From a checkpoint of a small transformer trained on Wikipedia: vocabulary 16384.
MLP neurons of a small language model. Each row is named by its layer, matrix (up: input weights) and neuron, and shows model dimensions 16-271. Each number is 128 + 32 x the weight over its row's rms, rounded and kept within 0 to 255. Numbers have three digits each.
After each neuron's rows, "fires on" lists the tokens most often at its 100 highest values on Wikipedia text that the model never trained on.

L4.up442:098088132106128113165150120161152128088122140145102106095081043101144141184124161111175151137180174105160148107080044127176137091173067125114116096131094110173105071182195125090115104118150160140136244122187112154138182071096126143131124124120155162126107126128154123158128173126147089188173113178153122171161083091103123115148106086076143114155164116181113144180080115131153113083101145150166144159149093112167135100104073168042163163143133119121076126131133138086114149117108120090135118091135093104087176173126164112133127133091126086133172068123118166162136142111131167183129066150075132101074139063102123116148182119139162119151102150169103085124137166119125149121103051105103115111145119141129092087165128156110116082100131120090131039157193119149141114140172120
fires on: ",", ".", "UP", "bu"

L7.up907:219122150180134143131081110114132109116126174092108124125141130097170127181174114155114144092117123090101131153100083134116107115127101099136132069120161152098096161115161114079158132162108075067083061096143129121113168175096139134167173073125082137113155160144133178080134181117098177136181139148183113161139116109143076081110142155097160130165113088117157160124115109139186158131072154135124115212180121130136115138086088151144145168125112141136129193099122118080117105062159185123148113147153117142079107105127116078142118145118108174096087116151074126087161140163091083147107054110146138155104094062091113104145127127065120144078158107210070156059128115113161172112161114069145124109103100140099068135175145149152069171130070068169125104139129123145114168113167072
fires on: ", ", "v", "^", "."

L2.up93:083122129138134118138099195050197140131094114189140154105100220101152157112104088144163132134193121152158132124165115151081091130126183099116044132173118140124112155140187131127103119187109131172123119169127074119163100162092174134123173125099166116132126053115152137159025136145116141147161086094118140088108086158117131057098178105144192083164132137163083167099095134205077134135140173056123142193085132143134112168158065072153114119098115130105092186091171158089116161138077155135194112085177178145130168162125156102092057132143165146121071158116106141107088098145138154131154116084128089087106109166092116105163169163117154103099141071124152155179119170129094126106121135170105128089154109156109171125150196133161079070169153147160163101129158078118094085098172126
fires on: "of ", "eg", "or ", "Great ", "that ", "ter"

L3.up899:130126103101126165159109120088186146085139148122144096146099116133137182102086104130152083076087171084093123157130149114201150131062093133111206168081077100154132137156154081131179128196147096135112142165135156127044162148096170180123126126168133100182146193150130181138142083136108104136139115164120106103143158136079170104111080120104105140100230134141170128162142130118151143111145147087086114124150132191127152096155141122115125104131129163139113081177110140129085100143157118108137112097146159218160118114105133134113084135161167094138129150175142127112137103192141105136123121090075161130182127171102087108130191165061139127124121180091188140073127158150075142167102125090154152147123055158143167110161090142120144108166138147111086159120130130104162134102112064
fires on: "that ", "or ", "which ", "inn", "ond", "cm"

L3.up1251:124159086124123113156171136100141129118121127133114144132150127108128132166086152202182126117093174091143157147106108159119109151155109155172101143178128068172081092126172144140129099126131152088121176125118109135140108137129129117078091103055107044150176167175114107120160145130105106165146139102126099106155115144233124153201193134029159146143110165118112120139129134125135116119103144099126136167107137200175130143112130122121147117112167141119141165119054128157132097153129152149119147165099137131093111095186100137152115132176138134083107073107116095111139091158055060137165135127159105140167104100062076135142134077114140122122102115075138116089127151148115097136105165165091143116164148093083117148110123066095186168122085116099065106149092164179145085106129162
fires on: "number ", "these ", "| ", "Kat", "lit", "ep"

L2.up1229:135113086121181142167101142159174094147030051167121049160106118088153123143121172100135130191131166109172135156139141131060119146153173163141137052134089129117140144132119093166097129111086068129127129062159137111144098125152130073146107107094155100143161168122111166100149123117121103126156147117128118117056104063137189144110030146086185192103205147154121158151157163082192164152085176149135140103152149138131115138086163141131141122154112166147129159195113164081084114115140114177157111133150123174139100110082149096156116111121137128150174141168178100050115137146162078084097128142085163167119133135137083085123133115098078052128189165141107168150193140144134165190137130075140124134092117109150124119123112104149136115123140104128115136174087099209090135141083171
fires on: "A ", "Following ", "of ", "Despite ", "a ", "like "

L5.up239:143193127123103065146130163166134107157132178098121161122130096160092103204128119146171119180132109106131100118101152124119168118079141130088175142149151152110237103153096070110129128172143166182118110131124154129163131124168141109190180166127128101100095122072150129127161110089106115138201121153112158096156174157164195140098165138088033110134156104125111087158156106115074159147168117162070121129162128165107137073073140135145099129116101090129153111132135090152099153165115086145077093085142169115154127175097141213136157149083143130100127110157172087126122142123129132163156098189197157137167080087136138142131119123134208165141120139116106123194137085122111160155133177195160132103110145132168099085227099151128140130156116207115108119089150089193114162148138120
fires on: "oc", "ing", "(", "lor", "y", "ment"

L7.up559:113148139116132110119131091142130151086114089161123091130083167083097108114157107137124139140173158108152190142139179197070144134083158166082128066175139166097158173192075182169133159115165084165089106122109100113144158135074122132095152144141132144146114129144184181072115187139077143150103154119110113094172124167162111156127142195130129143123185177128153158127081144133117139145131145088207149113107130145138191095103115093139131084166090162138098130176117156095090091169124142100097141165144142170116149160126168154121101113155115192120140180062181117116140180181138152200104155157133150183106166120108116147197157101118118180146130087109112059072117130131124149132068115102137171177113149121158081168105137148130148087114082212172065128147112188146132133189157103
fires on: "However", "however", "c", "in", "C", "| "

L4.up575:103167087110141133122142110146153166199119136123148168160119120127024057158132128091135103105099105109127093174113158131097151124100123116172078174149144116088103151156166142092170101114114182143132100108141154153150133163111227117108062117090150154110096104106085134082137126130164196123158132095069088131133141105085179122104130124153136087112162090116099120145121136159121161144086161081134164100145170076103071124112116096088139130106148164094107107121102176162204085154177155111136113145172123160056104130097118200154146161110133136045153121112129148164202098067113135140088068173134116086148080096084145129087149114182093165134099155178149122147139146148115117101122123138149122087189154175105144123171118103095117087129158085119119096139190132083152146134119138
fires on: "/", ". ", "us", "Date ", "^{", "-"

L7.up730:118162121107099116068143162142131155165124142164116150126109128140093135085202099123078074093123145158093149138111121127171118097080101128165206151115134133067167129180171114101035095113105141155124127087123085123120099168175151162153111113111114125150105125110073146124155141114062177105166074205105102119155143122157157150095118122055155082149088105084161085062160159132123161039105087139093094165083143079130113104181137094132170162108109109136159104087153108112177152158112122151150182179144054100181122093123155124200130169123179152148161141105125137044119120162167144126100088147128162167105119123131161120131092116119131104134092091173157070121097129157101134101157087088164134169134185151149131086220209132168089100107120136099192111141119102134161191146086170
fires on: "of ", "is", "for ", "as ", "mar", "us"

L4.up1139:093130164142192091165133098126083141148111143133129102155111150158102130087143138140101132140151117149167149084160099125093105082102077104154135151193201110134127145153165175148148126099098196128113112157129111171165109157104074098092125153088094188142119090156161146149131124161174108116127121093087112109126118138131169098168147103136178067187132188142137150104072138112111157075124146094095139156109103113097099138178181099156142106072112182119160204107179143142095135152110084168126092143123195103171112155109209166131170140144182097100144159072096114130146145097115125134110077087126149146074124128115148158081110126161098199217194083155144140133119162111120140164117158143097168160139098146153146158136104149111130121115082151205123151104128145136134116132141127
fires on: "St", "ber", "; ", "&", "% ", "yl"

L3.up1144:226131141110112109117111135151104086113170156144095102151120124129133060174102166138145146155124176119075090164102114121143129180177111196140102029086105119143073100097152162103139120161104143113066146074068107084151064088159136139086116154140131126146192087087112146142103096162103157121137120130041191170179104123145095131116201090103101174107115158153125136122162094078148153153155126116144175194163154072184110120166085123087117102147120123051118144159111099138171093176107144112132112161135076108092131172094143117136137103114173136107134179064088158060157138132107109137165108160154126131140106099172126148096194101149156073179120130151138134160081129178160195110172155145079160152125156129110122150135073146116135096156157108091113096164103105154133117127070134
fires on: "in", "Don", "on "

L5.up411:161134170169155159075122065179094091109118139105127141126137116136180122117176141079135112093124094143099145066065151097131118140092173121045143151108139109079089138088131140182146139155167120098097130154162110133107130159163107154108150117157126105165075109121149122090124157060221060133115132168129079118088180133138106145131146154094154157153127173128111073099144165104102147168081147137203140192086165143145117166080124097117104065152109128118141080092102099080095090122077151046150114149143086122159158179134163165115085095164160158143128094114148078084099145144125148102145120109113104113148120133131116065094119143115148200083162114099074142083135090125155111155129153132143177103146123109076141202187060110154135132160135112123091106099159145146157116120103097
fires on: "and ", ", ", "198", "185", "als ", "200"

L4.up434:166128069123138138116095113128114164225151166124166119111167100172030083189152177169158111144149110065084106077091078132120134113178073144123137120110117124119098069142159108123135065138122162128127132169154168129089072173137184089174177104081077154122178103088089142127103092139142096131172102143097179165145158151088157052127129134144114097081173119056163103174132102138060132154199098167178107110143113134067095149136149166156198125120073058126126152093155154140137114130119115098191172089154105116108115116143129105114107166144140176173112139129212094138144143125110149151116107144155158134109125117096125128141114115094153096114134117106084165152130142151114140124164119190164145126077087132126141072178126135148169126170158112062116139138070157148108160143101093
fires on: "ing", "y", "7", "0", "9", "es"

L4.up275:092112116135159101096159116181178091105101122180124127092144149153106148128147136130191155198114097074078099163106140114104111139078135132014081047128088084144133058127124081132181097096171167104136183112105184078125120123050157174132079099080133085153134119091109060117151122103099108142147091137116187087147151138165158128146141190145155203126150128107141126152139119092207133093167107112113136094075140187101114115133136136132121154128126078158167137144114092102101117184203113157066120145112125141148127100102121089150124114173101147141096111142199116113130117141162127091092131116087135158110110188060102192183205161049133092090148128118139092169109122133080114115137127122133153127129144094124092093131144158055112114158134077130140159102107140140138158149105097
fires on: "of ", "in", "a ", "Beyond "

L4.up217:144126116176156166130133089137237118122070091114159146164123198109105052123099182146133144125110132081111172157166093175147130163126162132116174114135079117072154173145106122123119068123182137108227175082128108159158141161148157146145120117122098123109146125150165161099148180152107132122108148088144128134180133129102097106187125157125082082129106107097073106163118153204106145111125127083157123105110119089209113153104162135147118125152127105105135131072149113162096100072136186073123117109206133114082096139089207114075166109144120174147145079126134151134095107110131141129111094130102200155062157102092148143102058082075176128114091152159164098172119080080111101150083090138149177109125159132135150057167130167152132128109123115096192119122138107128063139092108109
fires on: "of ", "/ ", "ol", "-", ", ", "j"

L7.up1218:166111126134109118093088120160228123072166159156169073141135140051160171145127099078127110120223086096086152075124098224094096117075190121127134144174078168159176128157169154161120211210092120112102128118140092123144100135144119121138094106103167098120120145135055094160140087190135102112158202103121127123144127143139114135105135137103121165132133124134104114128106117101121156073102129065137162155138124064118103170143124093140146118121116123125132100138144118073081160079094133113135117158167171088133094139127150150158151100143136124143125134176086140155138134149116117124156163147064150091054149176089160102114149129104161119173120137190075157085105121123120093060121136165151104130085156098160109140166119138142161113102116173179173102085137133144116159119137180
fires on: "m", "m ", "and ", ", "

L2.up843:156149103148125145132163102103153104128104144139079087148111080143078092160128110111134091189087118187149115149162147125101158097126145117164125127162094118151170109108113166133103079132089088099153119090156101094099138088081072048137118134146098122097134177145100154122214187092106123153127167096150135099158101083025121130092181158102147158124115073022111187051125158145165085144130134093145141102109111199108115091126184116088100101136173100123167113154118128115106130146129135115140108178133058160104074159142164202163117093109167077152126115115174068153152132087128173128139171135155093084130173112072164065125117136149086155117169105161107154121126136131069169134138162123072153093121115150077135123184127115098140163112163073115170070164028136065133136167153115
fires on: ". ", "due ", "anning ", "an ", "u ", "s "

L5.up296:120147097190140087170161113134145142122152121121162096153044106133076120128172096088159163078122078158163175149187096134125135174149120191136094247168137094104154146143144180067132171169155105113226120113109101107144140143065108148116093138145168139102168128092112167135149125095135084157157134139182094109161086156133135125120072103152114136170140097116085133120170126117180107102126136148098092147180167135164130073092126111118148166115131159109150157112097145103114063117132148135099160130105170116104125132123154127153167164058126155158158166137112178139141206144123154169156077153102130123120155151162188135098111147085162096088190092131160190142149113116117130128113095116131131180140085170208082074165164142170150133117138119140097080136089162094158200111170138
fires on: "-", "/", "op", "le", ".", "'"

L2.up450:126164161123103129170147125127138146146102124139107118136126103085209109116159127124169105140150149186152154113124167145141170133119092126087094091159147127159153070075080182157123212172123053168158124122149115139099139133128101084116079099070148139110141126139167175115137160189121157192114193164151091111065149120140079102177111160122132142109175109128071111090066173123176098167119133151192101111128164135136116127116127153153150128073106130120101122110139104203083109124145160112158151133124117144112114114160085109108160179112114128142132130129135145113111109151159131057155148158152043185138173109143153092154119118111160097081080136085090148112113078111155121141089131112162184143137067117208108069108118090134118074153136078168096127154118090166137101130176139
fires on: "% ", "something ", "yp", "thing ", "idea ", "percent "

L4.up1068:130131168167113047127111141150130109153129125213155140165118121118089133140137131159123138131142101218122169113138140098048137125121138147111111124135121077157120137160157161130165147094230155183184147121047106112139123135161138097125132136083138140161120101134100125116116148125138117151103119162152173121146171137141137166103151168206131106109158164052131186089166123111134173112108201138117190146127114182093114131011165115158154098115110182090115143153154072090107112138093100113125111153132140137159126100126100144199165153134073148135162109138114117145099118088116093168162191083123102155121121148152119111176140062128126124107071179120114138120099152154129104140130173093109048100103120070159096165170176117102164143077118111152092135128085113075079117158124124
fires on: "'", "ou", "’"

L7.up393:118145179131107065143150131089095151107150152151165118122118143111098139166140104156162111146208138119096109148109120116125150136086146127170132135119092121163167101078168097136112138161083164183135143111170148158112142123073141141129149119148157133109112142129106028132125125204111104200130108124079108137103120191089119089099147155157143119131112108118113191133161121100223099087238129170125157166105165104112112098123144125135104093132149127109131108105153128160160139127229111141083123212115128139149169137128120189113114113123098163055185170137092113144126162175144136092133132138149111122094119084106136125170120133069129174084077172202130088128170152131092161091150148150171124184156107151130166043122130080069100165140056061173128083086109127161132203142098144
fires on: "and ", ", ", "ump"

L4.up1105:161113196114141128115149185143136119153067131100120129128080170182119157149075117133099083132128126176113132100089127183138135130172096159128152115138140153171135151062139141058117110152132089191120137158133087167181121107118119210141161134176128109138139178148147103108107140168124117076144115083145167082125109183158132156082150088098150081119145104116067079099103060115188194176154123127110158099135161170172117094172107077143117127129129094067114164125144102122142115160079120178101150155117133122072154098111116088183100075109081127148110127125094110063150134145098172150111127164153078112096043053221102076145159111127167124127109127215095200141143136144148127074141140165141075115131151209125141065133128157139115066150106117087115119147105108120132061094172099
fires on: "-", "ev", "Washington", "in", "n", "with "

L7.up633:075106163107144090109126073088095148090146090079116151139153198109136159188146065176177135109092119131207198125190150118129135126124125159137078107102095113100097138037150130078151163175126083146150132086153194120147105125161151138155070132097109137116128128138127165150118138111141116195133145118121102172096085101161092100116171169150159135159113130066125166109157136125151113123095183127099122150107155108167111193108110103177121159152157118168147137144105086126218106091140128110152137225111151173154168187141167182194104167168167113093129115131057133082127102155064083151133136125079127157111072071075132093151149084127127185104178125176111131098143127156138111123101108121141150151160074131209072129121181101190092096123111152159156107143127123101131161121143116
fires on: ", ", "while ", "when ", "While "

L7.up357:120095143144129143117056114127090180125124114181135091136124197125034142164129112109174175087121140144136115128166188092088112114189109086141169157114096119085073103113137121131081158158143142116101132074136142091114148141176144095129125140162153110095178115127058123167128158244179051136133147134125137144099091080136100136090153152205067135095117163174072115190173140153097090091146150125058166159125089116163140124096104123180103181163103149104115116117117196072108096107178123183129165197125146149192191110176100103152126132151104140086115156106097152141115122118111103102144150128098175095123152167175111130128142133080030123137160155152159158130172140149158162145128130128095110106179149166148103106105138106150134130081108086114111132130040126156158115102094128
fires on: ", ", "\"", "called ", "—", "conven", "“"

L2.up1028:075123155136094093168131168167181082103118134116160159141112150122149161050117130092129068153129091201140106202086102095137124156161147170087125124130114101174127197107171091181046098131159120158137145123131058107157125139149135116091088110172130120152164114202174083092127134071139190164111087103163168135134128106117139149125123154151144118135207147058069115116098149087137184191167106115142116182118153093123092108111083144078129155145232103113161199172109141111126123160094158127162115124097126125112126103121194144147105170181218171129109080107134109116158138133101106122153174085087193081159152167183141119131091107133148117123139112151128145167108134133076108083138153122179110170127105112160071146183143119114168097114202098116165173132103144158129083137128130
fires on: "e ", "on ", ". ", "is ", " ", "es "

L7.up185:066070129120135139124126135068180175087155091131162119100124175153103159154108110117110087098132131098139179126127159134080143149122136080111109140127129154133130152148103122086113143111141144125103159115135138132119159098136157107168177174110141179135106138135082153171137188165142168113183143163170133111084129161143101130114183104069146120166113117134052102152097122115086101141106058126140136157135179109112075185187068072121121159109199212107167105108147147164141126149132087162154153157117117144088116181103166169169059160142168127089064140076068147097144124105149105166107112159111141165085082108134091069100098140171137148148124116138170118123103171097136140128117083117123183118138151152094155192138158091157142125104093153094056149160126111166183149108081149
fires on: ", "

L2.up46:128130029154183165059155133098134147092157136116123118154123095092111162147164145100119133053123044093162192138084119120158123102169140128104149149120101080166152081158145200165165135136135065165147136131116119145066138147130107171130123138159074132136068088152097155151133150154148096119126078127187098112156097106085102180127090125120156136065109106130167191113110132119097065128095140119134108208073070147179099132120163103175168186092057111113142124123110135093103110110168098095135116209131173134126138142130134096112071100120098143111138110090130141128156040150119073093106172129065122152139148117103112150117118093130190114152126100149162160111097104143110144117149104095137160108107113134116139104134105139064170140119139123144135109117083182146153124203187111
fires on: "bes", "career", "lin", "acqu", "an ", "Sport"

L5.up351:106119113120123147145080124170154219096152077229197141149154170181156131144107105148148165156134141103127146178114069160124087165031123175092073154173128113129133131165133127134152121117195118164151152097049120129155143112106113172089120172177158101066165130129068142124089132125177156076137135178103188155100146202196157142124155139077131079058128157153158086116150094083137168120124118098123113151144113194132176114188125119147185122118136119132180138054122186169145128098135116097162149106119106100175123088123138163162144187110159123161163128104106086126159136140129123156174087150100101033114141121157115144093126117125110128140162118129090111152095090159116095165118117148128140149107099165116071090143079116134124087161125146124127136163207119099109198101109106
fires on: "of ", "li", "(", "m", "om", "bond"

L3.up7:115137159168079104068135073140130166115143104115199151123143100070124160159157189154084136090105091064118125105087126163105168109149092160136151097131138173099096131139124126085124043122181138104164126134137115090099093142122151172106161085171125156074164206112137092163108108146151190080083115146151087115200153144069153100120111155153113141160163196073115157081125107147168141126115154124147136205126167132124149166141135132102148147164147105085146192161141109073134121167144135084165150110134186106123136111111123090134128140156115121120139151046184094145078158134229088159100045117123108137113132090155097187137123099134123063166104073140105162119163140154133097187108113144102111072121162122156109074124094140164107167115093112130174141107132138104136128143112177
fires on: "==", "ault ", "shap"

L4.up305:081100071179149116137157139160133088122070097126123068098163133131094096168183156108166112081165105155097114068132145114108168203111151090192091124081135123183115118140073100147138090117144159210079140161136077119107160073114063088162136098119134112127124121108085071152088175109174116156059128132142089124156110112097143163129087124118119115113180130128120169186141093114151131136129124095100150097131114186128113113163121089108109155155159106076070100190103121133139127153183170172074170149149163140178133099105114122121117148117147141118112145122119127148071202130162065131120192065103114120115133141153098124105170125116116127112127157167148126128212174125100147229139191172137089164156206161148154137165201167100121128122147053102097125122156154123097132186148163
fires on: "=", "of ", "served ", "and ", "|---|---|---|", "without "

L5.up821:116142176210132110174118126137138136130131106110169116147199131113158099163109145135153110085150159136122135147135129143135111139128126150199100148139079185167103122142115074135083089182166149087103179093084186118182140130072115118144144129139189103104208083118080104108075105094141115117168097080176135177155114112112110165138143135105139066134125148179099166149054082126187107177156132112111079091118153188144103122176175086171122115198159125110109142097105123120089136144140082141144134096219207122129150166127126098131165140179114121097121110073176149092132149158149073104102131116085086093101151123143074077111132150123145081111115168202162167149158170101112158092073122140124139121177145122109129165148175095199108101066130126139116155104149083082116123106157128
fires on: "B", "and ", "m", ":", "L"

L4.up662:092136132150115103157073139108180174100174097177120067146144189119086081093086094127117149086201133053108128116111154159141149158147106146094066117140149153173083165162138132143106121142149116101134143129132141171172156150119039128127117135138160150130110127111108066138175128144103132133135112159139120113081175106094132057049137129160063147103150141152127180134089106097178082121095074086133110131143080114142073097146140114120166191098116130127103191179146193055095149107190108116113104114215117144120143153128124103121034118058175107122132112112145127104113056165144138076137130111128064117100167160109101138079085162101149204097128145180114098140100183135101133100159093179147172108134143098149097149130095143158207123138146148093065147125138099130181137107104079
fires on: "to ", "and ", "h", "–", "m"

L4.up810:144164133113142127093028084108175125083148171095189119158107182148103164151116119144138128086190125092106101157100178128105095165098097112084100178101149130148080147100121112062089114140044144128141177152146133073153162142162193117130085111180123106157151100109086122117133110174138172118112189110119118172143125107132098069104150118157139135098120142104105111143107112103123168152134149099137120123123105088138149151074141154193091159110102135116095085166176093116138080138174101117108157167117047163121125129139100132135109123143089157054129129077079173122087140108177104183116121113101125166091149157119130141112132122160207203156171111109145153074113137094101123159136103100097111158094103125171163145160172106117115049173158038132114080123178106100150161067135146
fires on: ". ", ".", "of ", "/"

L9.up713:119123095142095098158133166162100175102078149177199122116173145166060126147114097107142167058144104064078129151203112177110132137129143153176038120135111117125128109158147111140142187096112139140114202035103115175046089136115173156110159140123176159065171122095152119117164160125132118149061136124174152164148073119103168085143179148130136151109111121113131124106119080130255109182169099118136109112106080169142101089121142099139146141157085131184092080171099155120078126112148136113101155095131165124118121116143102104119102208074127098166159090126123072112152094081136131114149153124060133089105142143138107103099185120083095071116158075132137144086101151108122120164114099123144164140074142171125152128171139155083144131154141172091140113145133153127061160112146122
fires on: "of ", "not ", "to ", "(", "$", "the "

L5.up1038:075153117142159087081141108106130089124144132116171136125113119148099097108124158151106163112154146098139153122124155136148145114076171169098156118128202155068161170131100052105101079168131120111182129076127064185139160133083133157142098123130087127102160137165117099143151141207114147105099136155162131109126137123085132164182156118162141089139185126084125081203120173103193186107116110128081064108160095128146154146096113068096070133108145126104121182139136157156104156153135187118105066132114122129138097136162156115106151110177099176067163099053100106203124153089106165196085164140127109152132082121094168118145122137076156133092132133157143096065130142088105101071105140087096125061155123196087104134223161153150106139138160125095147056157148135114113086118143102
fires on: "in ", ", ", "ab", "western ", "of ", "Y"

L7.up385:065104172151129096147129051145161120106159073150150062129148117111152166209048119131132112135110141095120161155136121095152124091098171162135092195148142124144108091100099170135166120037146100139131126123122132215077159126132178160167138092125180135101133122130160151107097150073117100165089123117119133135136088095127134127096099168127158136158178118052197177117072148153136157091147188073114139125182153137152135092134125109091129148113165133110077147103110026120128139140095121142128131116095137138108096125116109085153154226100084123124159125077130132134180123142097128129119104140154136154138157086126143179130130095138079153110122130092121135150147118224114138069115095131167131168094167125108155040110041172170123148162122132107208119105114161152134152125196118
fires on: "'", "s"

L4.up850:109118151130114096161138161129119141144159136143112112175092131140103151181138145145082104109105115157149143136173122170126137181105111189102101120159136131084110140111133122127183121087127110145154072129130101184148151214121118102113126170100137133115101124099089105157098121166164068094084048109154147116089140084154083130159132225109153102103149164151101119176065123160148120166105224130154072194240144133092111114075138135148135092091126122121123156110117151159140080135147142148149117058050140127107161095157200161174137103122111150132084146158134109102158135172159133144113174121154176061102123144170099152128122189090133116103156123131167141164144151160122134084154182085125105156047135165162128136165134108119102122129117148162153135168131106116150110118164111
fires on: ".", "-", "v", "io ", "uc", "\n\n"

L4.up187:154133139116146118087146129137092110137123154094159135112146138136112132120128143176126137124156139196129117131092147152181209137170146061099124084164188088189132126162116147149096158150101115121138194147148122132144178139063135117124068089137137156136148151125158131154084141078136098105102159094172126202112112141130087109153115142097125071160155105110034090122144116054203146138147114109095113151157106146105145120146099124158057161162203106062206159175128191116192122187094136150153165097136140135132166144120160145068193126147161178078088121108077148143135149149154130143150125120102159101146116106099134096105147174089144120127099082100111148137140172082083138123128184161121136154134139153135141161159098179137148142202128105117084175177075173165178157137093150
fires on: "f", "-", "em", "k", "Abu ", "family "

L9.up319:046133222177144115088150125194121116091083123115170115059061082136079130170117136136088089109157152107111131053151115179097201135117109129140097136116162136144166136161090117164140129087140116134172075118182155119113167099140127109113069164146123139098121071102127136096089127109159123112097178170122060102108162122103157114121074098149149106143159201141083177130074200105107099177128106111115102085090158170146149140116071110143135101132091178173127156210123128085144192103139152084143130075132171154178140152168177117117134115097120120062150163122113155196092086194157092163163106099110089125170114107094140106105104141155135098145149175097142094132146106170108096056108111123133169129151162121080095134148090156173119095140127162124118114129159041103157100124158152
fires on: "'", "and ", "under", "There ", "’"

L2.up163:160121123133140202059151118186130161140130147225131107120143110113128096128141138079118069102118058045139161058148106162204116172117116112135117155205147078099163067106152120172198122108141146141135106124140106107094164127100144108178097118083085193116130106162111113131120113104114117192075148105079149134136163179046165128122103137164115087140169076098115093116170177086163133118138100104097192122109142147095136109207135118163158131143133145120122133097156108118122198134091147207128131134150117121131108138168155120138122140119149133113121125144182120111157094162134194157112111121097122156144145117121179166177149123127146123127140150158109096152167152105102162095134113033128148112120096118125113107135128123161153131073177089135128126146112083117180196088097127
fires on: "ear ", "ire ", "ate", "had ", "version "

L7.up4:143053138079151072096102120134128166139147131125157168122080148098148148116101139158130128097136000078112178109102096124146138109115141145084118115162098090103100141127134170167147132122155047176127092138131108142156146119071152143123116140090111153112159163134099133136109206145053111207115055157165082154177138118102124153155121113105147141098086138149111150116175078104085107118120077155169135065135131164121092138176162120113139076106109182148128127150127112103163144114119162184156131078098150142162129105118150134103156158102043124145152090141117086083133075123117123085141135151152063191101086165080128136212118148130119123064139124084153084142085099166118164187056156052142086070098170161186147117132075105151128086138101089199138133178087125117120101092110125
fires on: "an ", "An "

L9.up722:124131151152108174162100103111194112218085129143103155079205113125179104116138097146111120141128166100186151169106165152168146136141088107150135094126119111017126101156166098083101171105106121143155168149116110149103119080108185111127157149115150136150124145123179130121098154114134129144118121162157142168163152165149081105092108062154083116110107184152105175075117114100036152139139121121151167141132154156119144134098170020157136155163187111125162158150061189105089170147112154139146145137178152128137135085104105132109139103091086133122091145126089146111113124111077066157125118129098119118151135130169172162120152182114126088067109151143160092145120113122161155155167096089062090143161124151221150176168104139139139149201135123173145064119114145058098094135111174
fires on: "pre", "D", "3", "p", "| ", "L"

L5.up485:173082103123139123177084113193125108115111135135177174152090155144217138146024061132116158063100159085117107115071134118189133148137128142147124100148068127095112100204136118093178118149096144140140154092130145137160159109151152143160147125122142129090148090136150127150137077111188142151107170134134145148089181135084112110131113103078060182157159181122140136100157125064167121100149131118121073107155153128131156126200173092073159117122077116107102132119086088105123093105090133110164127142098150142105139142183175132076100137090147133090112122120101102113106193186168175157141172065142127114137159120128112091107140146132139149089125162207142137112064181107126132071132114145111131130170109111156156120123144103073134144184155128079121094118182091135141139050122113
fires on: ".", "| ", ","

L4.up1097:140108157094095099154136130150165164135096121115108175094155147118092169121149100131143151144131095124126153122156183149106100125099140133114150109155134127151145085115143125204127127123181186117106149147165162101162153095078111220171141094094119058164137127157123112112096131125088128108062138178150159162149176186100113110026123099177146131068119193183097133190116159120116162193144094133092133203169095169136196066156174099120167188122173180111158119122110147035105159119174082127094114105137130127147141123085164207100149177156134150129145103087119084156161068159128195095135147144101166094175097145124078133152135130168111170127095105092152085101132088142099173170142133160162118147112133096094106113129173101100181145120096132119169165128110122118129095105136142
fires on: ".\"", "\".", ",", "ola", "Website", "Prior "

L4.up206:066113141116137145119131180129170141124144145111123115111077076150107116136094158123158056077138143081161125011151078155063138142109164129139086113149115169159106153060141149158170112122120153156184107170191144175123144113117136102155100201124118122098092117126185134169161144120156135122149140117131071112151123080090120132096119124171120107105113089138096108120095195126111099117098142129160168116127138160137074144114152090174113071149152111058082138069205100148176152100132135140070167058156124150108149153120193158133172153162158124103199113131139049152138092158133132188110070115164117103132133093162148148145106103127095198150127085100091139088204105124075158131141142072100132112119097159129151110173167100184130097085150147131107090156164125139142121172145135
fires on: ".", "and ", "ry", "'"

L3.up699:143091150170089119159147110148112170108177112079132134158099082119091133164121117195113151157138168127097100095146134173106088152084110192122146178170143123065126133099130137109151059204118144102220111144047134111120109120147110147114142132142112213114156108070112149141095145127171109119140133088197113109091097133104083071166076135161116103125153107086109183071102086142164142067111152061116118114156119146165179133113162155099124105190115122100117152073169045097088163135101076150109143142162111123122107170143110148101096147133113160150140083105130164105134148065129097111145094128103128102097145127095186069154149097142145103127148151096126120139121176142107108128174122166118142140081128121104172130197124154123189114124095119090155133143082110104052131136142054
fires on: "| ", "'", "track "